MLP neurons of a small language model. Each row is named by its layer, matrix (gate and up: input weights; down: output weights) and neuron, and shows model dimensions 64-159. Each number is 50 + 10 x the weight over its row's rms, rounded and kept within 0 to 99. A neuron's up and down rows have the sign that makes its largest values positive.
After each neuron's rows, "fires in" lists the words (lower case) most often at its 100 highest values on Wikipedia text that the model never trained on. A number after a token or word is its count.

L5.gate456:44 56 47 52 55 43 47 49 51 60 49 49 53 51 37 69 50 47 56 62 28 23 43 50 41 46 41 43 52 36 47 55 52 42 47 66 48 33 49 51 55 42 41 49 56 51 48 35 35 46 54 30 43 41 41 55 71 50 40 44 52 48 63 47 48 41 47 65 42 41 57 64 34 46 52 53 57 36 55 58 65 56 51 43 53 36 55 57 36 24 46 43 50 32 63 51
L5.up456:45 46 46 67 53 44 46 40 53 47 66 64 54 34 66 58 45 49 43 57 50 51 32 62 59 57 45 53 33 65 65 37 56 32 31 51 52 44 43 51 50 46 59 54 46 52 39 56 43 68 36 49 49 51 55 63 48 69 46 53 60 53 54 65 59 52 55 35 47 67 55 64 61 44 50 50 33 39 49 53 52 24 41 37 32 56 43 46 55 48 60 64 49 52 52 37
L5.down456:57 57 45 59 49 42 55 57 62 56 57 45 52 53 55 37 50 50 54 33 46 55 58 49 24 33 50 41 56 41 43 60 45 59 44 51 59 34 67 38 55 51 40 48 57 48 37 58 45 29 60 73 46 45 34 63 60 54 31 42 23 32 35 52 55 48 71 37 38 49 60 47 39 37 48 68 69 66 62 46 35 33 38 41 37 40 36 58 60 43 57 46 49 32 54 40
fires in: "and" 57, "to" 22

L5.gate1654:42 54 41 39 65 45 52 58 55 45 43 53 64 54 49 53 63 63 57 30 62 32 50 45 46 53 44 47 37 70 32 58 55 51 38 53 65 43 43 40 56 51 56 33 49 76 45 54 45 39 50 44 47 59 71 64 23 47 57 57 29 57 55 46 44 47 58 53 39 50 46 76 62 58 49 44 55 40 22 78 42 51 48 51 45 50 51 28 43 65 57 48 43 46 54 52
L5.up1654:62 41 30 44 56 48 61 48 55 63 48 40 68 60 41 52 54 55 53 33 58 40 47 47 56 45 64 37 48 57 63 61 59 38 40 55 67 45 46 52 48 53 51 59 75 57 45 37 62 45 55 49 58 48 53 66 36 41 55 54 25 66 57 55 39 28 60 49 51 38 45 55 53 39 51 47 37 40 38 63 32 44 36 52 54 44 54 44 47 56 41 37 51 44 51 65
L5.down1654:48 44 43 40 54 63 55 62 50 58 38 46 66 66 58 44 58 58 42 53 41 33 47 42 58 51 42 50 71 52 50 46 50 43 36 27 44 39 37 47 54 44 55 99 62 58 37 48 51 41 55 40 52 44 48 56 40 41 46 41 50 50 52 45 41 59 56 51 52 41 47 65 47 43 42 45 31 42 59 50 48 47 29 44 32 46 50 45 60 56 49 38 55 43 56 38
fires in: "to" 34, "would" 20, "may" 10, "not" 7, "t" 5, "will" 4

L5.gate963:59 35 50 50 71 34 45 53 55 48 47 69 44 53 50 43 56 68 51 50 63 49 45 51 51 51 49 41 64 36 50 71 54 48 34 36 45 43 57 52 42 36 42 52 69 65 43 40 46 44 54 46 42 63 62 41 36 43 64 42 76 50 57 37 61 57 49 50 33 47 57 37 70 55 27 42 55 53 52 43 41 41 33 37 46 52 31 44 58 46 57 40 39 45 49 43
L5.up963:52 55 53 37 37 52 50 57 51 58 55 66 62 42 57 34 59 47 54 36 42 57 61 59 42 50 56 60 66 56 50 45 50 39 57 66 54 58 41 38 45 40 65 47 41 57 55 59 42 56 26 48 39 54 44 43 56 60 49 52 76 62 47 44 50 55 47 39 46 57 50 60 56 51 52 34 37 57 50 56 51 45 25 48 34 47 42 44 47 53 46 63 55 29 47 48
L5.down963:34 56 74 47 69 49 30 63 57 42 55 46 71 63 57 48 49 55 73 48 63 32 65 33 36 61 54 65 59 49 50 33 54 47 44 53 30 47 58 54 42 43 42 96 50 40 42 51 46 44 47 59 56 52 64 50 49 52 37 42 43 47 49 62 53 37 52 51 38 50 44 58 60 66 59 32 54 50 53 69 41 54 33 49 57 63 45 57 60 48 74 49 60 52 53 49
fires in: "to" 79, "help" 5, "helped" 4

L5.gate1034:52 53 58 54 50 53 42 53 62 56 41 69 51 50 43 52 62 64 57 42 41 45 47 52 47 46 53 55 46 45 29 49 62 49 35 58 48 61 68 49 47 54 69 54 61 45 38 44 41 31 60 59 55 53 49 64 45 35 44 34 54 48 67 52 50 36 30 70 56 67 43 56 72 49 65 51 76 39 40 62 58 50 50 41 58 45 46 50 42 49 46 55 46 45 37 57
L5.up1034:52 59 41 51 39 36 38 62 58 39 41 49 66 51 50 42 51 44 58 32 47 41 55 63 70 82 51 48 64 51 46 64 43 44 50 63 59 60 47 40 57 68 43 70 49 59 38 58 50 56 60 62 35 36 58 61 42 52 39 60 24 48 42 39 40 35 50 57 34 63 56 57 54 47 62 31 36 51 54 46 41 52 41 66 51 46 59 45 68 51 49 37 43 51 37 45
L5.down1034:60 54 44 54 53 53 48 46 50 53 45 52 79 44 42 64 57 51 44 49 40 58 39 48 53 55 37 45 45 58 53 58 39 49 46 42 56 40 32 50 53 39 36 74 45 18 45 39 56 47 52 58 33 47 44 39 55 58 41 57 54 52 44 55 52 37 60 41 50 54 41 66 57 24 27 37 50 51 44 39 31 40 50 50 59 51 48 57 55 56 60 62 50 59 58 53
fires in: "to" 35, "t" 6, "cannot" 5, "not" 5

L5.gate147:43 52 63 51 51 43 46 48 41 40 54 45 45 43 70 47 56 52 57 20 44 32 52 46 36 43 61 25 38 44 37 44 40 51 64 48 51 38 53 42 46 52 49 49 51 50 60 36 44 41 53 57 55 41 66 44 48 53 57 46 52 70 27 59 62 62 54 67 41 59 54 49 66 56 49 37 48 48 61 41 56 44 41 48 46 50 30 42 54 40 46 48 52 50 65 38
L5.up147:73 56 55 53 57 68 43 48 64 61 43 46 55 48 49 40 52 52 49 51 73 48 57 64 41 42 58 54 44 43 36 32 32 55 54 63 59 73 49 45 38 42 23 56 40 58 58 54 36 47 71 69 46 68 64 58 55 44 37 36 45 52 44 58 61 53 51 64 36 40 51 52 46 54 41 50 68 59 61 56 55 53 49 47 74 56 55 47 55 43 48 49 56 59 34 43
L5.down147:58 38 46 52 72 48 57 53 48 57 48 47 31 62 39 42 46 56 48 54 45 42 66 58 45 55 54 29 47 49 47 36 51 50 39 41 52 53 58 48 47 56 53 38 51 40 57 32 50 52 42 63 52 55 43 59 47 47 52 36 60 54 40 63 73 40 54 34 47 40 36 40 45 43 56 38 52 69 47 52 53 65 38 50 58 52 39 26 67 56 43 48 44 56 46 59
fires in: "of" 28, "before" 22, "after" 9, "time" 8, "to" 4

L5.gate2073:52 34 40 48 41 55 67 54 32 52 45 43 64 40 36 65 53 49 62 49 43 44 51 38 46 71 59 51 69 57 42 61 50 43 63 51 42 62 57 35 31 61 65 38 58 55 54 58 70 41 44 47 67 56 54 56 56 53 61 66 50 32 69 47 43 52 58 44 44 38 36 55 50 64 56 37 41 50 55 56 44 60 45 51 76 48 45 48 33 58 58 54 51 43 48 56
L5.up2073:34 37 38 58 59 48 34 21 58 52 52 66 38 49 43 54 62 35 50 46 59 36 49 51 52 51 55 48 55 41 35 55 49 46 57 49 60 56 52 57 54 47 59 40 46 64 48 37 72 35 49 56 48 61 68 49 64 46 52 46 62 33 49 48 67 50 53 46 38 46 54 36 39 50 75 25 50 57 59 52 55 31 58 47 53 44 55 66 82 41 59 61 39 50 64 64
L5.down2073:42 52 39 39 46 63 47 43 48 45 51 30 44 47 56 60 47 63 29 38 63 53 42 44 56 52 42 60 40 39 46 48 53 51 46 55 43 67 55 32 64 53 58 64 59 49 59 25 61 58 52 37 49 51 40 47 39 26 56 47 34 29 64 57 49 41 41 65 43 53 37 41 41 45 44 59 48 48 51 46 50 49 50 44 53 59 58 63 42 39 65 53 54 34 53 59
fires in: "university" 56, "bank" 10, "college" 4

L5.gate1109:50 46 54 51 67 64 56 51 33 48 50 60 37 40 34 42 70 64 46 60 33 54 71 46 56 49 48 59 43 54 25 52 45 47 61 52 46 46 46 40 58 51 36 25 54 48 42 78 60 41 48 40 65 56 51 44 44 44 46 59 39 52 62 68 41 50 35 65 65 40 60 48 40 57 43 54 45 59 60 57 21 45 46 55 43 53 43 41 46 44 35 46 37 46 32 65
L5.up1109:39 40 66 58 38 64 36 53 50 46 48 66 38 43 44 47 72 60 48 49 58 56 33 49 47 48 58 61 37 60 57 43 43 35 44 41 66 37 48 59 58 52 36 32 62 66 20 65 64 54 42 43 39 59 40 48 56 59 48 54 23 44 62 64 61 54 41 50 59 55 55 44 51 63 54 46 35 51 55 51 19 47 59 62 36 81 55 54 61 51 38 32 30 58 44 64
L5.down1109:40 54 44 64 38 41 48 41 46 46 42 50 49 42 48 60 54 65 38 43 43 55 54 60 54 46 34 41 49 52 56 51 58 45 68 27 48 32 49 66 38 46 31 67 66 57 32 54 51 57 70 66 45 67 51 43 56 62 45 62 54 33 54 51 48 51 42 56 44 66 66 53 36 51 27 51 53 52 47 28 44 50 45 45 49 54 66 48 56 61 41 56 55 45 65 49
fires in: "university" 35, "school" 7, "museum" 7, "department" 5

L5.gate2438:35 66 54 52 45 48 55 58 51 45 43 55 44 38 58 41 60 48 39 60 50 48 65 52 44 48 57 41 52 39 51 49 31 51 45 39 45 56 47 36 20 56 35 23 49 38 62 45 37 42 47 45 51 61 36 69 56 50 50 25 56 46 42 43 60 45 58 43 63 55 52 52 47 32 42 61 41 58 62 38 44 48 33 49 56 24 53 58 60 53 43 48 43 35 60 42
L5.up2438:37 44 49 53 55 51 48 44 53 78 32 68 44 69 54 58 56 42 55 74 53 57 52 62 42 43 53 50 50 60 35 43 37 41 61 44 61 39 62 51 35 58 38 53 66 55 49 66 40 51 62 39 44 44 58 52 41 41 48 40 57 46 71 65 55 32 46 45 59 51 40 56 48 56 34 77 60 60 62 48 38 40 45 48 48 50 57 45 56 69 69 62 42 37 54 57
L5.down2438:47 52 47 53 59 47 48 53 54 55 44 64 54 54 55 48 54 36 35 49 20 56 54 41 43 52 50 48 37 32 63 50 35 63 64 60 48 60 48 67 67 66 52 66 42 38 45 50 77 58 57 51 59 40 29 48 36 45 48 40 35 56 47 33 35 35 53 49 50 58 19 60 49 34 42 68 37 59 43 54 31 67 23 46 53 46 60 49 72 57 61 35 59 41 68 56
fires in: "to" 27, "by" 17, "of" 11, "and" 9

L5.gate968:44 29 59 51 35 56 43 59 47 50 50 38 47 38 42 47 46 41 44 59 68 49 68 32 52 43 56 51 61 38 31 53 58 43 55 51 61 68 48 38 33 64 45 36 45 55 48 51 59 53 55 57 35 54 52 54 37 39 67 47 32 34 44 52 27 39 31 49 35 43 71 55 60 66 51 69 62 60 45 62 54 55 51 54 66 55 43 56 57 53 44 47 45 51 40 39
L5.up968:61 35 39 52 46 52 40 38 56 64 49 51 62 42 49 54 51 44 47 50 68 39 63 47 35 34 53 48 50 54 45 46 49 48 33 43 49 67 44 51 38 56 52 43 61 51 45 57 52 55 38 45 43 47 37 51 40 44 47 46 49 55 59 61 51 49 50 69 54 48 57 57 49 44 56 59 48 50 34 59 60 53 36 45 38 46 36 46 48 28 48 40 34 39 65 47
L5.down968:49 51 53 43 49 44 58 45 67 58 66 42 44 33 50 49 36 44 48 53 49 55 46 60 70 34 40 53 67 49 58 53 38 56 39 49 50 34 50 60 43 51 57 38 34 67 43 54 44 42 60 43 40 48 47 43 40 62 61 49 62 65 55 39 57 41 48 48 55 49 54 45 41 41 58 52 58 55 42 59 47 60 47 38 48 52 54 56 53 53 37 40 50 38 47 57
fires in: "by" 18, "and" 16, "of" 15, "battle" 5, "with" 5

L5.gate508:51 33 56 54 60 56 48 52 49 55 39 47 56 43 61 34 51 46 47 47 62 46 44 34 46 31 48 40 66 36 48 33 48 51 42 71 65 48 66 38 54 50 62 55 46 51 45 56 51 55 55 32 65 40 45 40 36 65 27 51 47 41 44 40 28 64 53 50 44 46 52 60 76 60 38 55 50 49 62 62 44 47 47 46 57 60 59 55 58 53 33 67 54 62 40 41
L5.up508:60 50 48 58 64 62 45 56 40 56 66 35 65 53 61 49 59 48 51 56 59 43 47 64 34 70 64 42 43 57 48 54 59 77 27 57 65 50 49 55 45 37 41 52 56 42 45 61 31 45 61 67 43 51 67 77 51 44 61 33 40 41 45 51 57 42 62 48 42 53 45 56 45 46 54 39 43 51 51 40 52 55 52 67 51 28 51 54 57 40 37 28 60 60 39 58
L5.down508:57 37 48 38 57 63 53 57 35 60 43 54 37 48 39 43 60 47 42 53 46 56 47 62 50 48 48 49 45 54 47 56 57 24 68 47 52 57 56 45 60 43 60 64 60 39 58 54 50 49 61 53 59 39 38 47 59 47 35 39 46 48 58 45 57 34 55 43 42 54 42 47 56 48 48 31 36 66 35 44 38 49 34 56 45 40 66 58 59 64 52 46 28 38 44 47
fires in: "to" 83, "would" 5